python train.py --num_hidden_layers=13 --hidden_size=448 --num_attention_heads=7 --num_key_value_heads=7 --head_dim=64 --intermediate_size=1536 --vocab_size=8558 --hidden_act="tanh_gelu" --norm="layernorm" --norm_place="pre" --norm_eps=1e-05 --positions="rope" --rope_theta=3070.0 --rope_fraction=1.0 --qk_norm=false --attn_scale=0.125 --bias="all" --tie_word_embeddings=true --parallel_block=false --init="normal" --init_std_qkv=0.0178 --init_std_o=0.00349 --init_std_up=0.0178 --init_std_down=0.00349 --optimizer="adamw" --learning_rate=0.000656 --lr_mult_o=1.41 --beta1=0.95 --beta2=0.95 --lr_head=0.0043 --max_grad_norm=1.0 --warmup_steps=251 --schedule="wsd" --decay_fraction=0.859 --decay_shape="cos" --final_lr_fraction=0.1 --batch_tokens=[32768, 65536, 98304] --max_seq_len=1024 --doc_mask=false --train_tokens=355100000 --max_steps=5455 --dataset="wikipedia_en"
MLP neurons of a small language model. Each row is named by its layer, matrix (up: input weights) and neuron, and shows model dimensions 288-351. Each number is 200 + 40 x the weight over its row's rms, rounded and kept within 0 to 999.
After each neuron's rows, "fires in" lists the words (lower case) most often at its 100 highest values on Wikipedia text that the model never trained on. A number after a token or word is its count.

L4.up277,197,227,215,146,286,201,157,205,270,220,251,153,184,196,208,185,257,276,161,148,169,265,258,196,146,186,100,226,173,240,167,147,204,162,228,164,181,231,182,250,229,291,219,286,203,150,146,213,197,269,214,236,196,234,192,110,222,218,193,166,160,185,219,268
fires in: "of" 44, "maritime" 7

L5.up86,167,201,222,180,305,200,290,177,159,170,188,213,173,149,188,211,292,230,177,232,187,241,297,202,185,171,188,196,197,202,160,134,253,170,170,168,206,162,213,220,271,257,177,242,228,211,237,130,212,192,164,197,199,129,232,169,259,221,140,222,167,144,192,154
fires in: "adventure" 16, "court" 14, "family" 13, "club" 8, "of" 4

L4.up341,185,231,230,234,180,210,233,165,220,187,186,273,219,275,223,169,218,187,222,136,114,155,210,226,179,228,246,245,144,235,118,225,170,207,196,198,235,191,209,240,161,194,256,237,221,125,126,164,170,188,241,234,166,227,214,176,193,192,191,148,194,199,117,239
fires in: "after" 25, "for" 23, "and" 18, "while" 10, "in" 7, "when" 5

L6.up1237,188,127,151,271,203,108,217,240,280,118,198,181,154,271,213,178,183,274,188,195,144,212,200,173,184,190,204,169,211,251,207,245,276,193,173,223,164,277,178,178,226,260,248,185,285,191,176,218,147,199,199,155,160,266,196,178,177,169,208,227,205,237,238,238
fires in: "more" 24, "less" 8, "addition" 8, "early" 7, "much" 4, "because" 4

L6.up688,206,172,203,183,195,172,174,125,224,139,182,204,179,174,198,205,241,191,147,218,212,183,193,231,207,191,228,231,174,201,181,182,187,242,206,201,206,170,153,202,230,175,155,247,223,229,228,168,170,218,178,213,151,201,225,234,191,243,240,251,119,153,151,143
fires in: "year" 14, "time" 10, "years" 10, "father" 9, "husband" 8, "mother" 7

L6.up908,160,217,213,215,229,168,160,183,259,125,235,153,248,227,218,208,204,246,287,194,186,239,198,155,210,125,219,224,121,166,218,260,221,263,184,143,176,190,224,255,215,186,141,188,180,203,118,225,197,265,204,221,224,170,242,198,148,162,198,208,199,209,273,239
fires in: "1" 37, "2" 22, "3" 10, "and" 9, "5" 4

L4.up91,172,196,193,258,265,148,252,143,315,174,139,100,254,215,257,140,224,202,206,192,288,185,166,167,270,191,258,190,134,185,224,206,186,223,271,258,179,217,216,179,249,223,165,191,221,107,135,256,178,297,180,177,198,264,249,191,289,222,174,231,199,169,243,248
fires in: "national" 22, "later" 10, "jan" 6, "caucasus" 6, "madonna" 6, "also" 4

L5.up1062,134,265,204,146,224,231,148,219,144,155,178,212,232,174,235,177,212,210,225,159,89,158,219,232,179,197,207,168,229,169,124,199,200,216,233,162,199,218,186,236,210,211,258,223,196,159,283,201,177,221,194,208,255,145,162,219,156,191,135,180,199,280,246,203
fires in: "3" 38, "2" 31, "4" 6

L6.up1362,194,158,232,211,218,225,193,215,121,201,224,126,266,201,218,240,161,223,223,195,186,207,258,289,109,196,245,181,125,128,173,263,216,190,222,180,257,232,180,279,177,130,175,238,235,182,207,222,113,235,262,166,157,274,178,169,175,121,224,216,201,212,209,276
fires in: "a" 48, "the" 42

L5.up1125,132,199,190,133,183,261,172,248,203,145,188,195,141,254,188,176,187,224,208,211,201,208,270,208,173,209,197,239,201,204,154,172,221,184,215,210,248,172,155,181,200,252,168,249,269,210,139,237,147,184,231,251,260,152,171,136,212,217,174,213,163,253,219,201
fires in: "for" 14, "all" 13, "of" 9, "to" 8, "the" 7, "from" 6

L8.up1282,214,144,198,199,168,196,247,184,175,184,206,171,231,206,241,196,265,223,241,157,129,72,162,245,174,223,296,236,143,160,140,232,166,216,225,250,170,151,212,170,250,220,207,206,211,184,186,240,150,138,152,225,289,227,178,215,180,234,215,194,201,211,195,164
fires in: "this" 30, "however" 17, "also" 7, "hindi" 4

L6.up1446,228,171,256,160,211,224,199,169,236,169,259,191,246,272,180,93,160,155,209,184,175,199,136,200,197,205,245,253,149,169,267,250,262,74,143,241,232,224,184,232,213,191,169,190,186,207,193,212,185,255,157,234,190,210,268,215,243,213,282,128,187,282,199,202
fires in: "as" 32, "and" 15, "until" 9, "to" 8, "by" 5

L4.up415,194,230,216,215,160,150,203,203,254,156,201,242,201,231,187,202,213,200,211,135,190,123,211,202,98,118,233,111,170,160,213,218,222,217,262,177,220,149,186,228,241,219,223,187,222,185,174,190,176,208,199,257,238,226,141,268,150,210,221,150,161,136,172,206
fires in: "after" 41, "of" 30, "despite" 6, "among" 5

L4.up714,209,197,242,167,228,287,167,220,240,143,189,189,182,205,118,228,224,215,277,228,176,281,237,180,168,149,172,203,216,129,123,263,267,238,182,209,163,269,211,192,174,224,209,243,162,145,146,244,160,196,196,227,196,152,260,200,233,158,200,192,194,226,234,133
fires in: "at" 25, "from" 16, "on" 13, "to" 12

L6.up1353,174,253,216,182,178,196,233,169,204,211,211,171,237,212,230,210,226,146,211,187,188,110,169,239,254,209,268,156,172,252,210,175,182,157,232,205,155,168,194,260,193,247,269,201,207,189,283,222,203,248,153,157,149,222,155,197,194,230,202,181,209,228,211,217
fires in: "who" 32, "years" 16, "times" 5

L5.up885,253,159,199,129,224,234,142,250,290,92,195,208,212,228,198,215,288,204,238,225,205,262,224,196,187,244,180,187,126,196,186,188,227,186,207,193,181,266,184,248,170,294,296,213,159,177,122,134,136,249,212,216,184,222,226,174,223,195,219,197,162,214,166,285
fires in: "on" 93

L4.up45,235,179,250,210,244,182,247,200,194,187,219,71,187,205,227,225,260,200,235,180,169,227,256,192,160,169,165,220,203,113,131,178,204,180,193,216,215,190,162,222,199,203,159,217,180,80,205,196,124,187,230,206,232,183,237,229,196,209,226,230,182,252,182,303
fires in: "the" 66, "each" 21, "every" 5, "everyone" 4

L4.up366,193,196,234,158,222,212,153,204,259,172,167,157,283,246,166,226,215,324,228,146,155,206,179,198,166,208,126,208,168,241,200,198,165,213,253,239,157,256,160,218,183,142,150,233,256,271,205,191,215,240,234,204,216,172,217,163,210,185,229,216,208,195,299,191
fires in: "to" 15, "continued" 12, "with" 11, "daewoo" 8, "from" 7

L4.up1529,224,224,150,261,183,158,238,153,154,182,191,146,271,239,196,218,210,179,255,187,201,183,244,151,134,186,243,216,171,160,193,188,192,317,132,255,208,184,242,228,174,75,196,164,198,120,290,210,183,230,211,205,181,115,212,220,184,225,229,189,200,258,173,171
fires in: "high" 25, "university" 14, "to" 6, "academy" 6, "the" 5, "from" 5

L4.up96,170,240,228,235,178,251,225,197,230,123,190,218,240,224,205,119,209,214,176,215,198,211,266,259,226,161,212,201,213,198,228,189,248,164,239,271,205,219,135,224,211,249,231,217,234,208,208,153,167,166,218,181,209,212,251,155,208,151,223,153,214,227,223,223
fires in: "of" 43, "as" 33, "how" 7, "to" 5

L6.up93,236,260,238,217,200,174,223,182,161,181,183,183,258,245,236,199,254,209,287,184,236,242,199,182,191,153,193,204,202,181,215,219,251,204,191,201,234,236,205,266,238,183,153,177,204,173,152,185,198,231,209,175,192,209,168,200,197,157,207,119,184,197,216,234
fires in: "the" 46, "that" 9, "goes" 6

L5.up717,234,209,182,137,221,259,236,156,233,205,227,180,186,226,213,185,206,212,243,228,127,124,213,214,184,191,297,324,205,170,178,185,281,279,137,246,198,230,173,280,214,213,213,196,213,166,153,257,147,217,194,123,148,193,182,164,222,216,232,160,239,178,204,115
fires in: "university" 16, "of" 15, "from" 13, "with" 8

L6.up581,127,218,177,189,159,270,191,199,207,163,206,246,203,252,202,206,257,207,254,216,216,255,222,269,143,202,240,218,266,169,199,184,252,249,207,212,223,217,151,250,159,284,215,127,262,152,247,165,156,157,189,251,279,226,173,227,257,139,137,144,219,251,197,233
fires in: "1" 33, "1r" 24, "each" 14, "and" 12, "1st" 6

L4.up1362,170,212,209,205,219,157,246,212,164,190,124,270,192,229,196,118,197,176,252,112,175,161,232,205,229,157,273,144,194,179,190,300,104,233,263,234,145,162,116,206,233,99,236,154,187,164,126,163,230,218,220,176,198,173,187,166,297,182,180,157,168,217,151,156
fires in: "world" 43, "in" 25, "for" 8, "international" 4

L8.up738,186,165,186,221,220,245,208,257,248,192,157,165,299,213,205,200,277,207,264,214,183,178,278,206,200,159,231,112,210,207,167,231,224,190,196,179,129,183,223,224,204,176,198,161,188,185,219,215,172,200,225,223,191,136,209,279,252,206,206,198,160,208,250,256
fires in: "film" 18, "it" 15, "album" 13, "song" 6

L8.up860,276,231,196,181,189,148,252,177,261,191,209,174,215,211,191,159,218,135,202,137,210,172,206,270,213,129,231,215,199,192,152,230,208,148,228,197,211,212,107,270,198,192,193,206,184,203,223,159,150,197,171,240,181,148,210,240,188,177,203,161,195,154,185,207
fires in: "which" 36, "that" 19, "series" 4

L4.up1530,218,175,167,230,160,210,160,201,194,95,213,262,192,275,201,242,194,176,206,175,171,200,200,221,188,207,270,254,119,206,246,229,224,212,216,212,191,201,166,163,189,270,234,205,230,158,220,234,212,221,182,205,157,229,322,163,207,186,209,233,159,149,215,222
fires in: "on" 35, "with" 8, "to" 8

L4.up144,203,221,269,198,248,189,141,243,177,140,218,198,197,195,213,215,214,190,237,243,212,134,213,133,157,207,177,154,98,253,251,256,193,276,241,187,158,253,145,173,226,177,190,212,173,194,191,223,178,192,214,131,159,190,238,220,237,181,185,195,208,143,115,224
fires in: "to" 35, "could" 14, "can" 13, "may" 10, "would" 5

L4.up973,173,265,242,281,259,237,215,326,180,222,223,169,187,168,241,212,211,158,248,156,212,189,175,227,227,169,194,198,203,152,227,227,209,209,115,189,151,168,233,216,182,311,200,169,285,185,250,165,153,257,175,95,216,224,230,249,292,267,203,245,235,202,207,250
fires in: "between" 27, "most" 13, "more" 7, "than" 5, "list" 4

L4.up573,234,201,199,217,154,174,220,204,193,150,164,167,189,263,178,172,226,165,232,196,218,220,222,224,195,117,288,173,129,148,286,224,209,148,185,199,237,112,174,194,224,228,252,180,259,192,206,114,210,208,131,178,199,172,257,156,215,138,256,191,201,148,147,215
fires in: "began" 23, "early" 22, "to" 18, "started" 6, "than" 4

L4.up814,228,199,221,216,259,257,300,159,176,103,245,130,146,146,152,201,195,167,172,214,180,175,225,223,179,154,190,187,223,128,174,201,204,227,158,239,258,178,180,190,218,167,219,204,244,116,237,196,213,157,171,202,262,176,147,166,185,207,218,237,153,279,134,259
fires in: "there" 31, "every" 7, "just" 6, "everyone" 5, "jan" 5, "women" 5

L4.up705,336,168,187,220,220,204,189,191,234,192,175,196,223,226,278,173,184,142,82,216,228,202,177,173,165,245,220,210,248,222,218,125,133,98,181,172,100,170,177,250,201,212,241,204,245,231,110,107,182,201,186,224,218,172,172,160,191,235,163,146,236,222,215,255
fires in: "of" 24, "for" 22, "poetry" 5, "as" 5

L5.up403,214,187,230,139,243,215,147,196,263,175,237,196,199,166,213,195,267,177,199,125,161,266,179,206,221,204,169,152,135,221,201,242,168,217,192,229,171,183,142,283,202,229,141,238,178,193,182,189,189,246,211,213,213,235,236,230,257,233,219,123,182,195,208,178
fires in: "8" 23, "10" 22, "9" 17, "11" 9, "7" 9, "12" 7

L4.up117,224,231,215,201,212,187,225,190,217,202,233,245,203,293,226,216,227,232,243,154,187,232,155,209,181,185,177,161,174,230,145,231,201,243,176,231,221,269,188,240,157,180,179,210,180,193,205,126,93,240,133,264,251,260,259,192,228,151,188,154,165,251,245,214
fires in: "more" 23, "not" 10, "less" 9, "most" 6, "chief" 5, "no" 4

L5.up1199,184,208,176,257,219,239,166,105,284,108,207,115,261,211,183,221,224,175,261,242,155,195,239,281,200,166,164,213,205,182,214,186,241,212,131,183,219,244,182,199,176,237,142,193,226,133,89,225,190,217,130,234,196,226,228,178,211,189,147,189,213,234,199,151
fires in: "from" 73, "1" 4

L8.up696,219,157,299,153,220,238,158,190,209,179,106,186,161,201,178,166,216,328,264,220,227,244,183,228,216,162,241,209,143,150,258,170,245,204,227,169,86,223,218,203,152,288,159,196,186,182,184,179,195,159,166,170,212,220,166,170,232,207,186,168,173,209,191,193
fires in: "1r" 24, "and" 11, "2r" 8, "ukr" 4, "cornhuskers" 4

L4.up730,172,172,241,244,225,124,217,162,213,143,121,241,245,256,251,225,272,230,300,201,141,135,189,249,221,116,248,173,220,214,243,212,193,203,262,192,195,245,128,175,195,183,250,203,164,182,239,256,165,135,199,148,236,228,244,162,185,225,253,207,150,145,149,212
fires in: "later" 26, "however" 13, "eventually" 8, "further" 8, "quickly" 7, "subsequently" 5

L4.up849,129,218,120,207,121,189,225,158,229,199,199,229,245,160,179,201,238,213,251,209,240,204,148,192,132,130,290,254,217,149,214,229,189,238,142,201,180,169,225,297,230,248,292,198,170,161,208,177,162,258,203,159,109,201,183,199,79,192,167,237,227,240,101,242
fires in: "for" 64

L5.up1488,189,212,209,195,271,213,173,227,235,196,178,169,179,213,115,184,234,253,219,265,185,281,202,288,196,212,202,312,203,115,178,206,138,249,178,236,144,255,221,204,182,247,216,265,154,167,225,162,145,196,179,175,143,235,196,134,165,239,200,249,222,188,199,165
fires in: "on" 26, "up" 6, "writing" 6, "edward" 6, "composer" 4, "worked" 4

L4.up97,118,170,292,203,284,189,197,141,173,199,78,199,229,232,230,194,205,211,245,212,244,195,266,169,248,191,186,190,108,156,145,210,151,180,154,244,193,153,219,238,205,198,255,196,200,153,194,203,180,134,247,129,150,243,216,157,284,213,217,203,164,173,117,171
fires in: "january" 23, "season" 20, "february" 15, "career" 7, "june" 7, "summer" 6

L5.up1529,167,173,174,201,179,100,178,191,205,188,146,139,203,271,229,174,227,171,237,124,218,212,274,234,245,201,189,233,216,185,170,238,175,202,241,201,248,202,188,278,197,241,227,210,235,163,210,262,232,259,230,189,186,200,224,170,231,202,221,201,185,154,144,210
fires in: "in" 35, "25" 7, "by" 6, "for" 6, "23" 4, "20" 4

L8.up980,217,173,271,236,277,170,199,189,264,156,172,183,266,326,166,209,211,151,278,136,208,218,240,223,214,191,239,206,215,208,240,229,268,127,219,297,132,160,140,248,251,137,217,191,181,162,211,200,153,209,175,236,157,244,255,189,239,202,236,148,170,202,142,177
fires in: "this" 24, "same" 13, "such" 6, "following" 5, "ouattara" 4, "cuisine" 4

L6.up1134,139,252,245,143,270,226,216,165,189,205,260,116,237,207,216,199,190,236,266,175,198,173,238,187,175,143,184,205,108,179,201,309,171,219,184,192,219,189,181,198,209,169,233,210,160,143,161,247,205,152,191,160,205,109,236,242,234,182,208,184,231,225,241,147
fires in: "2" 21, "0" 18, "3" 15, "1" 13, "6" 10

L5.up564,196,211,252,176,192,145,245,213,309,223,143,218,183,265,123,133,214,246,206,204,201,227,213,239,196,137,211,184,184,205,242,223,197,194,184,174,171,109,161,233,217,201,261,254,182,145,210,162,184,207,239,192,189,209,223,181,220,187,245,239,192,162,169,116
fires in: "time" 26, "up" 9, "by" 8, "years" 7, "from" 5, "like" 5

L5.up1192,169,166,214,249,285,234,220,222,174,144,186,211,233,196,181,207,242,258,230,273,213,212,242,183,160,165,184,223,190,227,171,269,210,209,238,224,170,275,229,195,209,241,226,290,211,226,192,173,169,176,193,175,170,245,188,128,151,203,201,185,174,185,144,231
fires in: "to" 56

L6.up9,184,218,226,222,237,232,223,159,210,143,234,231,169,257,259,212,237,263,188,207,234,218,218,138,186,197,220,196,213,170,181,212,197,270,108,211,247,201,148,239,199,190,159,209,147,132,182,216,199,146,214,167,232,240,192,216,226,145,244,240,156,200,163,161
fires in: "was" 33, "career" 7, "one" 5, "well" 5, "worked" 5

L4.up78,173,192,120,219,188,160,150,269,282,161,184,182,248,193,240,173,185,255,182,224,199,174,132,210,170,181,195,245,234,243,190,215,166,142,198,205,194,229,213,231,234,174,204,213,210,252,195,179,192,251,187,219,189,196,276,153,163,284,217,203,247,251,205,169
fires in: "a" 25, "been" 15, "also" 12

L5.up460,145,211,236,180,222,138,225,200,197,227,275,132,261,159,199,127,289,173,221,190,129,182,144,194,172,175,251,198,142,160,144,192,221,232,254,199,233,164,156,220,250,234,162,160,190,150,187,171,170,150,186,133,189,177,183,256,223,211,163,170,141,233,196,220
fires in: "2" 73, "while" 4

L5.up856,189,214,224,137,210,163,192,240,106,158,159,106,292,171,244,151,229,195,242,174,166,236,167,215,157,170,162,177,111,225,120,200,188,202,251,187,202,277,161,246,195,158,232,220,207,184,298,201,117,180,206,205,242,238,242,136,150,172,177,243,211,153,142,191
fires in: "the" 51, "s" 5

L8.up1075,171,124,148,206,173,206,177,241,230,175,199,192,192,229,199,210,226,140,197,193,248,178,262,181,96,191,192,169,212,257,162,189,208,247,244,181,181,249,158,219,202,212,252,164,249,170,111,199,120,243,234,224,219,214,191,217,252,229,159,172,179,166,173,237
fires in: "of" 20, "in" 19, "for" 12

L5.up1481,171,202,218,274,170,245,177,219,246,138,183,202,174,219,169,188,184,223,188,162,180,176,195,185,88,178,225,180,209,195,220,210,270,136,276,230,183,211,175,186,182,187,266,157,182,186,242,193,218,160,203,246,172,213,219,176,172,161,171,205,154,188,189,267
fires in: "by" 31, "to" 14, "married" 6, "featuring" 4, "of" 4

L4.up1166,176,293,144,250,180,197,238,219,149,180,234,225,200,221,227,178,182,143,244,145,183,142,169,215,133,180,195,173,215,213,207,225,212,201,167,227,267,179,139,227,192,219,146,200,229,212,222,227,155,230,155,257,304,200,214,167,228,199,193,86,181,168,200,230
fires in: "most" 21, "were" 15, "especially" 8, "both" 7, "are" 7, "particularly" 4

L4.up643,203,255,248,156,232,173,217,232,187,176,204,189,263,213,239,237,243,255,222,226,268,297,133,166,173,203,203,276,189,233,138,158,167,249,249,193,162,201,210,188,148,177,179,211,164,218,237,154,213,217,290,238,129,216,189,189,290,178,231,312,219,218,189,248
fires in: "to" 36, "for" 23, "of" 17, "in" 4

L4.up57,210,100,193,235,210,281,229,176,177,164,155,203,189,167,189,220,254,187,251,164,251,188,251,186,173,139,245,204,133,122,211,197,190,180,185,199,231,222,166,198,221,208,188,169,222,180,147,243,160,180,175,110,159,238,227,220,230,226,177,247,184,176,162,247
fires in: "until" 22, "by" 10, "of" 8, "from" 7, "the" 6, "ended" 5

L5.up1340,217,254,215,243,179,167,231,193,213,178,163,199,232,275,180,207,262,202,246,128,131,189,155,203,171,155,240,184,205,180,211,215,219,284,205,204,196,284,142,191,267,249,225,173,235,195,171,205,143,226,163,246,261,207,267,165,263,96,171,306,163,212,258,318
fires in: "both" 17, "many" 15, "those" 12, "between" 7, "most" 6, "various" 5

L5.up142,97,249,226,190,277,183,238,178,205,238,242,156,203,333,183,193,271,235,239,102,137,208,159,240,148,193,197,219,140,259,171,154,276,336,193,258,214,170,186,234,200,109,310,199,149,177,159,242,188,189,181,210,235,206,223,107,211,194,196,235,223,122,224,176
fires in: "most" 14, "more" 12, "this" 8, "that" 6, "based" 5, "while" 5

L4.up355,225,204,145,200,194,227,175,255,165,192,161,268,129,179,251,239,282,231,147,171,144,214,323,188,181,219,218,198,180,266,130,191,213,233,183,189,168,157,212,190,152,237,228,265,232,172,214,160,184,228,188,241,225,184,216,143,209,205,86,130,195,187,218,182
fires in: "for" 62, "of" 10, "t" 6, "to" 5

L5.up474,179,160,210,177,146,160,242,184,193,111,232,177,241,178,171,98,233,127,221,239,228,177,209,220,164,153,203,274,234,222,268,222,161,180,242,240,226,178,106,222,225,210,244,205,198,222,258,105,228,244,124,233,180,207,234,228,163,188,233,192,146,160,251,228
fires in: "000" 21, "among" 11, "of" 10, "major" 6, "century" 5, "understand" 4

L4.up941,209,224,199,122,224,185,251,274,177,222,205,223,261,227,178,168,162,272,178,194,192,227,161,190,192,204,181,281,184,297,226,176,235,190,211,177,211,258,229,208,218,205,152,159,173,164,215,194,217,180,220,187,199,182,204,212,201,156,280,321,174,246,219,121
fires in: "and" 24, "with" 19, "mao" 7

L6.up100,128,223,224,215,228,205,168,189,234,182,212,223,226,250,222,218,197,222,205,251,211,198,229,265,234,139,166,200,138,265,206,184,188,273,177,199,186,202,224,244,154,214,253,154,242,183,165,189,165,225,265,129,217,270,230,145,233,246,234,214,169,207,170,140
fires in: "get" 12, "being" 12, "were" 8, "have" 8, "got" 7, "graduated" 6

L4.up1066,196,222,176,186,210,171,225,194,228,224,191,227,221,206,167,170,195,228,225,156,214,186,255,194,269,170,183,219,144,217,237,203,182,216,157,195,187,245,140,250,167,258,240,199,247,172,196,134,166,208,146,142,196,252,199,164,217,234,220,186,243,167,260,185
fires in: "than" 17, "about" 16, "of" 12, "on" 10, "between" 9, "s" 7

L8.up599,147,200,253,161,225,275,225,250,203,127,217,262,143,225,236,203,262,212,246,225,209,183,252,174,136,174,159,166,198,150,210,240,154,209,142,154,241,156,207,217,255,157,200,210,230,207,226,183,168,181,150,181,250,195,222,133,207,261,195,171,170,137,205,196
fires in: "of" 17, "her" 11, "his" 11, "the" 9, "for" 9, "s" 8

L4.up320,249,180,181,253,275,120,222,220,152,210,190,173,187,199,201,247,249,160,232,250,200,200,196,196,201,227,216,221,153,275,193,213,193,197,261,214,178,284,121,163,212,175,202,186,220,174,249,185,231,197,184,141,176,242,214,173,269,200,160,146,148,150,172,211
fires in: "can" 23, "would" 12, "may" 10, "should" 5, "website" 5, "could" 5

L5.up766,174,206,173,154,240,255,165,208,283,155,186,152,257,220,265,201,253,228,200,111,184,255,309,214,221,141,189,220,214,176,196,201,233,195,203,166,202,259,163,221,126,216,202,243,229,242,255,138,165,261,218,187,134,260,275,169,166,182,227,217,205,165,254,252
fires in: "on" 99

L4.up398,172,186,205,242,152,240,182,222,148,158,185,219,210,186,191,208,252,148,224,179,217,145,311,185,217,138,230,193,89,144,160,179,199,190,225,177,198,141,216,143,172,175,215,184,244,123,248,199,218,158,197,158,201,140,164,210,212,205,162,210,194,204,191,211
fires in: "to" 22, "of" 22, "by" 12, "about" 4, "in" 4

L4.up308,219,199,183,192,200,176,157,134,166,200,135,241,286,208,170,161,208,204,250,138,212,155,214,196,204,152,222,221,142,208,238,246,114,264,253,243,185,202,199,214,203,199,170,170,164,154,207,164,190,144,309,201,199,336,253,221,268,115,175,191,177,159,116,231
fires in: "in" 32, "such" 15, "later" 6, "official" 4, "further" 4, "upon" 4

L5.up385,236,141,215,327,269,174,171,130,224,176,195,188,230,157,154,186,199,210,265,225,259,240,183,185,168,267,186,114,198,228,232,201,195,252,184,234,218,162,180,143,292,163,144,176,185,177,196,139,183,222,260,181,218,210,235,210,180,176,229,101,182,185,176,221
fires in: "this" 42, "that" 5, "chain" 4, "km" 4

L6.up1445,148,224,189,214,182,277,188,210,218,223,259,127,203,195,224,188,190,169,171,144,126,119,168,167,189,138,189,178,233,213,188,197,207,183,213,212,218,207,174,289,251,218,181,179,150,163,207,198,197,129,196,229,265,171,106,227,170,202,165,165,176,184,177,253
fires in: "which" 47, "who" 21, "that" 8, "first" 4

L6.up612,163,194,159,172,265,251,216,223,169,206,183,195,237,128,236,171,261,190,165,221,169,227,210,192,230,196,205,153,215,247,176,222,207,147,184,195,215,192,169,197,172,185,279,249,172,92,182,238,193,194,184,191,164,169,202,190,219,161,120,169,160,262,175,151
fires in: "album" 20, "it" 19, "club" 12, "area" 7, "band" 5, "show" 5

L6.up1089,172,137,165,168,215,203,138,148,178,193,244,234,160,195,193,186,208,233,216,151,223,182,279,205,169,234,121,168,149,204,234,301,150,203,177,181,246,213,204,258,210,264,169,167,174,170,141,241,157,261,269,195,175,229,212,218,184,146,154,129,178,253,201,261
fires in: "until" 21, "by" 21, "before" 13, "when" 9, "in" 8, "10" 6

L6.up214,207,167,218,242,206,173,195,246,156,210,111,222,144,223,227,154,263,137,212,211,210,180,193,217,204,235,261,218,186,213,180,163,223,204,185,222,136,134,198,247,277,256,219,167,226,94,206,215,182,173,261,114,210,218,240,246,218,197,260,179,113,219,147,210
fires in: "the" 20, "that" 13, "this" 9, "same" 5, "order" 4, "20" 4

L6.up859,221,199,241,163,158,235,158,223,248,182,223,198,190,144,211,201,173,174,210,185,218,253,278,65,159,135,152,158,170,225,237,325,206,196,170,218,172,250,247,184,170,235,241,198,137,133,130,201,219,176,210,175,162,273,229,227,193,116,164,181,195,202,266,254
fires in: "of" 25, "with" 14, "by" 9, "at" 6

L5.up1127,228,217,239,185,189,201,251,140,198,206,172,172,183,225,266,192,179,267,242,197,206,177,197,201,245,232,137,153,152,194,167,260,188,229,136,255,228,202,174,255,210,234,191,190,197,119,241,164,160,231,179,178,194,239,157,184,200,201,253,140,164,180,204,201
fires in: "he" 22, "she" 16, "hearing" 8, "who" 5

L5.up1522,190,233,197,171,203,142,193,172,219,161,155,173,229,168,176,214,223,158,184,137,175,167,206,249,220,146,239,232,157,215,201,247,158,233,259,208,216,198,167,216,184,240,226,198,229,123,96,254,235,229,197,131,156,206,198,160,237,210,182,231,158,222,251,149
fires in: "from" 46, "by" 16

L6.up1482,174,262,190,99,212,264,155,220,157,204,159,235,179,232,247,114,197,218,271,226,180,298,249,229,150,197,186,226,237,193,266,214,212,242,209,211,150,255,166,175,160,228,202,169,213,177,209,206,129,197,249,182,177,212,168,169,206,248,193,178,179,258,190,170
fires in: "and" 86

L4.up731,184,177,257,208,130,156,229,207,226,133,231,132,272,215,262,188,246,153,211,266,129,121,222,172,214,171,203,195,174,158,191,181,239,181,163,199,200,250,172,300,224,228,152,136,256,169,215,155,138,217,163,178,217,189,237,236,207,211,196,193,202,192,203,248
fires in: "of" 26, "when" 11, "how" 11, "as" 5, "dehradun" 5

L4.up1295,140,194,187,146,176,191,183,282,143,185,227,257,180,208,183,205,171,183,126,164,246,140,281,201,238,225,200,159,217,313,203,266,199,218,164,265,144,153,220,189,251,155,222,250,136,185,191,184,204,147,136,207,137,230,191,144,198,203,248,209,223,241,202,173
fires in: "has" 52, "in" 25, "with" 8, "by" 4, "have" 4

L4.up926,192,221,197,133,106,213,224,143,125,179,210,112,132,207,145,204,184,179,147,176,253,196,223,305,244,169,168,182,197,225,255,262,222,262,205,194,148,196,247,255,112,201,128,239,197,242,142,146,110,191,227,220,268,227,244,232,232,163,156,176,187,229,218,192
fires in: "by" 27, "of" 11, "to" 7, "in" 7, "into" 6

L4.up350,201,206,171,170,280,135,269,191,234,213,192,252,206,182,211,111,258,152,195,192,193,178,201,176,188,140,203,175,260,178,213,257,159,283,223,234,159,214,190,307,280,232,189,242,226,185,170,216,138,223,175,187,166,195,236,179,223,172,174,163,208,162,206,146
fires in: "of" 51, "a" 7, "day" 4, "family" 4, "cycling" 4, "acclamation" 4

L4.up511,203,168,148,248,218,164,101,115,163,148,222,257,280,182,163,186,240,170,205,246,223,179,217,301,218,193,190,179,138,240,165,149,103,175,234,160,207,173,160,182,244,235,155,216,208,176,182,209,171,279,294,139,189,311,204,231,202,198,185,154,213,206,160,158
fires in: "has" 48, "had" 22, "have" 11